From a checkpoint of a small transformer trained on Wikipedia: 9 heads of 64, a variant of Adam for these matrices.
MLP neurons of a small language model. Each row is named by its layer, matrix (up: input weights) and neuron, and shows model dimensions 144-399. Each number is 500 + 40 x the weight over its row's rms, rounded and kept within 0 to 999. Numbers have three digits each.
After each neuron's rows, "fires after" lists the tokens most often just before its 100 highest values on Wikipedia text that the model never trained on.

L3.up1391:548407503550459426477538540424527466510478476477509475518489500506461453447492446490596553479484442503535519536477478489544540465499422545527502489450513524528499427477500507480544434522474473468499448535466482479468503470480478530549430480441436496459500506503587388544474444560535506531455468514447444542534529481479524569476525480518502500575513571475479529580506479532497534519432473512506509535545460469483537550566457553519477525514451478444459476475466525554574508527483503578481501502442488470461489473483447455502409561413468497526502545546574408467489462531521500506534499505586478481561410455490449501524507476537450543429523511558547521456490530479522530519499491463543519523454494495458479464477535454485439481434480518530489450506490514566491445462503532
fires after: "2", "0", "4", "1", "5", "9"

L3.up1833:490469561510453499514528544494450517555546552448453534573484554466495488528512542495523505445528517411471518542469470538492480553525397558496572461582463484482483482531536506544503502436485427481451538429468500445458511458604537526551524558483502547543490528470452537500493587449469530561504503484498535526543487491463560536514470468485368502480509559545530563510452427544523453437471529532462529490554475571461490539466561593562531515457465395562432499488457475469501515517498473533504496570528470516442580498496451480530502542496522570517461543467487504560544458481486448468515519539510467502505522501587523477510547504492509518516529508586550526509520457441601464455467533504523504447439520467427559503510453449452400493479483446521500557440458487570483435489599512
fires after: " the", " The", "The", " this", " This"

L3.up1780:470523507462455477457477518524503483500481504477515442568538515556526540447520497519485482511520466454486402501538481489481533461451435555504493510481511555493521454599507512468592465532472480506466390596523456417498480478537522418478466446441501511408458506543552471510533547538578549460485627557542431539464543476489522548490524452512524500449493410526523443524544521497575528468487483592472516434468416483507440531496486474435558572428570494492422537476482473450464522485489473505531542508429502545521472464490487515558431551501518431499476480506551530542516511497524509539537533471446482513475507538592471510441496479510486550494455492512555438509552482497455506520477466428491447495487476460485541486518458532463397513412558493509467486505487502537502560432514531
fires after: " |", "|", " ", "As"

L3.up466:506481535444484602499533511523490591491469478538473485454513392500506461459529572526513510471445476520535473497454543480544515509539542479478484494463489492533550453475519451504510483485527525497458495505440447526436507531464496439513496509509441410471511546483513424520488507422453469512511531483493467468472515544440512555487451475533424471508514488464482534518491489498534514448421464487529502463476495525418556456460418486508484520438556460547544454503510433419482492465497454541559566481530553518526528517499467458478517542531420567477440550491445449516465509522515459527519448470520580502561430487521496536544499481546473476565440530569515482521515487552551438445550525487470451498500498494464445477480504442516461496453453534494420528510570529515607527439522504
fires after: " the", " New", " The", " her", " his", " Om"

L3.up1316:501524482499471530502471416453486504468464509494460508565509525522524497535518464544503544419508492485490483497397529612532461529518460549468526515468465483570447495471522464512457510498483538457388526494451501436499592520562577508529530485527412523525498533494481501548582570474542522520469475524429464491560461555535456487533516514548609546493456490458538543473505443477556478449438557472500490550442529576420475554556507529566505483452465452553502490511487435499472508538548508512540432539576495582540603469521506555469559483436481500504508470499482483530484490499444459450443580496582515512514493499532511480495511483446505502500516469510558486442463527506513535482426513519507517541450515431455448417486487510516432474503550436466461489514512475509493498514541605
fires after: "2", " the", "0", " The", "The"

L7.up1761:431459466522488532531447495534469450580476497459514499489447433543554558514526421465539556517515491511468466547422504512560547491492494484442491474494482483473429456498561505482573494564512501558509512539523438582468516486503506515569446519491533545430426499496533549510510489502453559509405489522522458525509503548502508440494527500435510475594515470539492456593538528543509429471522493480443569556520505502582474551550471492463574496437529560482481529497534543413547577568506553495549609547459491552481541478474534534462531503512483562489507530566508422616552481539551522476443488479476448567565490496432590451479527559529494555471524473480475527511474462519483524499552549500427479538429500423460591500420568466493555557530497510497489479481556485452553497568489557
fires after: " ", " V", " Bl", " Z", "V"

L3.up725:526530501456458477437460498534536479459493559445534498507486506554528514410492518458536438486476512403527420480481455490512515559526529461446485546483519504545426474480462483576527483561450486527521452505522592484461556484544516453502507505497520544465505476491474620529618439498438514514502515508517549477501451420381479557518512623452538555473492422463537517472545516492539485462466530490419519515521464509519438539448529461512541501460489514537542540503499406487494497533470465518465504516441451604444529499532545434471555536484573465490499496545496510513564513544545501522498486456480514549521517471557483444444486503511568560427566472491534499484514532502477511535542465455480482503465535437435549461389528534508458423443488541491513475455529487525505555529469513
fires after: " "

L3.up1345:538499532489502535507516496443522483470480514452444497494502499492617525475489479559505482472471399499544545426466537534583513466535504418498559502537496508525431482523487475523533455513532483441459527565513540543531489531497446452532465477468417502463495509501451379430605480607480489533423491474515421525503492460553462520467510474568538522570500498515443489544433513543537538527453491453439600502529519526462546526526413478488551550424477503502506434537516506552550516480481475489481532502446572564484524499503482587469529433443530489430496536520489549489508474473480482523478473522500509443514491508572431473537441527548503549511454493517493502455500508524430439528422479476486489544507484504528558519500491487456507524536461540478468498488458433536499516449496522
fires after: " the", " The", "The", "uan"

L7.up547:507473435534461508452483489440548487502415445433496496494558532537420487479496499511570517497537514434550459485456585450508504546613504465480543448511542486551486460523469559580543509452580476482518470456462463489517462485449580506518467468440499551459516431487455487567521516553490519503496517471526473505556451521531459574520495489519414525433502473533535459531489502480507517543544496484463510571481516478520494460480531545465527501449464460526476460463565400538546432453526462498531576590457492487544544538583492465489371533429435489508497483559493514472471565532545507519543445526496529540495552501522479499504527515486449522517523515539465465520485541555466475500491508513466485502531480450442511538483440354509511499489462484520507511435440464556467504500455530
fires after: "0", " "

L7.up1272:548514506534522431441485533412534481520497512489436469423507579533514521545491466569536626532531496468537518435476574452516559482523528516442512477456538472550520496468521544518488499497514463566551520444511561533394606462425468469490481514467462570491467490510539569493470521525577424424483499536475465542505524546518514501576540461466511536514510473530516561488513470516496602591502526469523475530459536478529513563518550533531449459481468504448532469492492474510632520491485527531486513528486559485435493452472505457500454488489455510541473509504486480505515389462531482553505500481543493535517500476464477465486496515495476486490573497501578436483466457456502449504510473518471501540469509477534435497486466459527488487479534507533482453549512474573463512525541500
fires after: "1", " (", "2", "9", "0"

L7.up1363:472474441443504537458459475502477464484440440484524506425552524600465446497498507557473553529488466479503477586492518525522526553491479528563542499441507485497510455544481596490502470555498436502444493513526527490536542522519522546580531394523489543445445475487485503536431592495526529438544576503464552433493440511545441513555452471499506468473492429507552486578517522484519511486487483481454517608545521497532520509537486519525552542524480473555519516502546469488588559442434476492504560471499434461450564541507467586555469500535461544470537491505472425554503557478505504541415477536464527519477537502474517498484559548481566530530563429439445494519501534471586470445508452521481498427556433534449474499534456466508593482560460473490488534493431412559477444523469566
fires after: " ", "1", " D"

L3.up1379:462546520463469519528475476544407503502511580573518521490496440501484499493549574598571450517495526490488495513529505545473517487493549519459537549536465449524499491551495524568520463521505524468436432539544524519510554514517551485539553463466460510476463504490479469437535493557486571477504542540539513486484469453466421501536541519451497499500446532505455428459449496464535497431474480460384602544527480491556471487471552510495550537501522521486481558511467480492489546496504546533515546416482523536476485539531444464544541444500464424513592449527490547527505518499465514576517567520499485630532491428483584514524483479442581447493581425530511406545511500490558533501461429549404491480560401438533529508492514507548516500479543472533475499475499545527506548547510583
fires after: " ", " \"", " ("

L7.up1455:474425489524536527417453543471550431481486503459496445515547449489547504517452456526455456416515552482457563515487515492464468480517480535495558487498474556523512471473547534479542513497497480576509500572511498528546559474469499432521560491484541469455484573497497457547479512513551568435481535484551466493506500455503486512455515500504500493454537497498473527530449438443548515480477535473469498542566482535462388486528510528503446544477475501494490469458471446498530515530475525554536519478458546514402603474552515494436344515461444492481569495542517492524477497480545419612518455525550582487468480499496522539491462485465526496511468521544476566483521465453512505549521484474499555485483539457408418499487516475419481545470538431526414494481454504510528491602482546
fires after: "0", " F", " U", "F", " for", " per"

L3.up227:494522515499537476503495500545488486486469439461516543560481551539523500460473506443489531459433510538442454535533469546523529511564455594520593473528497517437458510525554498531518482462464532565427469512526495511535476493521468525507478529444448423488457511501506450534523533548520499563506512526507533538520522410416501469564477568474441545567484526492514487531491450444513510458448500456515476505506510440534471529534461531463529486474501529543452478517459523515543482541547503550506496480500478542541488505541511578428460465553456497548466558538469478400515490478486482512437455528566450482512439542459538487527537436455468575518517495508514533527480488442503475457507582465479500469401467489534579455545455513501451567473530466590579589523434527565540516497568486
fires after: "2", "0", "1", "9", " Route"

L3.up358:471498535490446453495455487517488524513508557534473457514514494546500510446446485622523551469555516453543516556439510523567481455477476482458586463473461492541490535505519490454465525573539437424506485522530532524511472454472533583521521462533521549523472561506397437509495481516549531560457494546486480505504483553511486494469491481450467458531491517503533516467444476535520449518501562539450511392515473558481516588442476523481511510448482527535446523550570451488572567460485489586496472474412537498478542409499453484409501600500511483486490472536486502500451479496485428515519532426549510592577549398585461504399520470415480488503481468528576526470526433527524528463502492520541466493437512467476472506482542520501451505506550430526502510438507450472479438526553504
fires after: " the", " The", "The", "'s", " their", " a"

L3.up931:440479542413467524532582465553542576537478534514485436526531564472560482515490561565526491443503493504590483545510568514465482554460500506524471509529511455540413500537509476412531508563497526537436462510480559488539491468577510412533504527469483554492508490500442557478581513450491520498503476511552509523546529534500422531590450446497490518517454474418505488474437500520493483419494503474512527503575462471436477542519508508488526534504504542549531495529506525486507546451518401540472573441552497493486524497478450472488522520531443496461546480532484477507518490431515472488519464568487519488557517524546550470549478563541557481512523470504460488495511489481499453483502427475431574490485418542440553499421460425423479569456486544514482509498420470494454550496516488
fires after: " the", " The", "The"

L7.up1310:519496501513463525379456443416543540460465484413570485538522489566521546504501466459518477501393472484506455453460467483466526539492544538525461460473566493522444465485522480578473542510530476566525583415495404511531532514492505395464531486470477499480455594428452450462507522483487519459521513432510513451499475504416507492535495518509464515493480446511581484532500505555504533460486470446495473574561547528492484506545558513490505475443439428482509506433551529543443507475556523538543526521512548556528471515512518451476453477530483464538580528569513519559505570439524465520485464520460513533506380445529528514482528522502550611516447499532530543533474521488547518540534450404498597483515488508439430478542532552461535542507535495477493523489483470531500494519446488
fires after: "0", "H", " H"

L3.up1971:549498522588507506482477518492497538509468552481522420501460468555494494514514474570513532503574494451531459520459568539486440466521536504514485525522503450543487500585458453468539493469532589437499512473496482493483584493510464508533501451469503463469452518478487440470532544389457461516458547507537503527544471554442506464459457480475532436528453569575541508408503457457541539508549501455413524470454463438491460564582526518528505498431507567442588516491555522552527513455451516549526514463470487489512506479532466470496497533485462464492489469503555424478434485532467431523444481540476543598548486489561531513441440441483521569439570536499501450495503479538452506462524437536486492565502488517500470491535556530507478533418492441547441489450522433446535484540536547
fires after: " the", " Gold", " |\n", " Silver", " The"

L3.up1947:455505524482521544474497558493501531563470559510417572532502509499516467461458527483521477438474532444447501506538456540492461483468500534452546553568509560524426540515540510457507549555473512524535478542557463466545567420564484451556502542484470487490483506499510478474536493501430500524515516487519588531563537508516439436554448545507498488526539578440483513488565559573496421476504562472531536422497480527465449553485457520445493456452459557437432521582467468529482467527539493464496561490518461500531518523487493512490514590482496511449522540489535465533529502496501408496462519560456558525503544497490533466534432466517497454502514449513534573464540559470541468515523509481504561432516465459520491438446470477457490497433507537512545539453517513499433447499535507
fires after: "1", "7", "0", "8", "6"

L3.up299:544479543473478503504447439520473502522556510496479462456509500506509482476460495500488553489488503524582532495514495438467506529463559520500455421548506513523432490549542490560572513521486451500504506473476521515447531487608469410503552428432533514443417509482457486456530470495532493469518553493513577516524446484495573541570438493492500555489358489447498543496438527555523443458488468452481510507540455441462501523479518513463532515484546492493557584560584526515487491477476540486544517477508520568486482446528544480541520471496543502515506556496509438516429567553528479509542545492447483515470472471550440512490477550490521448509492510444517441527514475512553479502537446474393508495508475461529515462426499477474426528415521449515490502460521471559543451512531586
fires after: " (", " |\n", " \"", ":", "D"

L7.up1160:448466497475477468478523501463482459506456509445460436429509519492500531481484457609560493479580449535435552428532490507548579409506501436480489520460422470516553436510540563472526496488501488473564560488498536486510491522552527456480504410439500533517540597448507460525567518523520505548474534524520465545466509520477477509545522490554450506543455460494551512543495490484475605467522461483481467484526529453498575519485510534517508540599480425478532468461518467543491511472556490509520475470424542489469425537511541458484495507517504566441572508509470459445462451512578490463442550508580493479504490440521470538483533464452517515471565474524536459509497491501533457441531532470483395511488518428531514520449562503499522510476544522485435475502442472485534556538488519
fires after: " the", "0", " ", "–", "2"

L3.up33:488457530589490456475438462508526511489520463436536513539468479564562466534498460543575515521525555493468516510509523561481472540558473549459475482500511573513472438557518492469545513512568510532499439520511486486473511561573474514534525517482448460472457465480465452441460540515538570524436493498530484625533542507537492472553493479507481493543511528503565512575452409434502533476478451488434539494510495424425500571554427494539510468516524507487514567498524469528465452514519452547488509535503432576470577485500500549488428531483463566479492504552493377508487449533514448501448505538559490577526514513461463476467516426420500562495539534550523565420490405503471491498435481494493457555444465480511547420452437506509439488487547462499496488503447483477551487461540517
fires after: " the", " The", " |"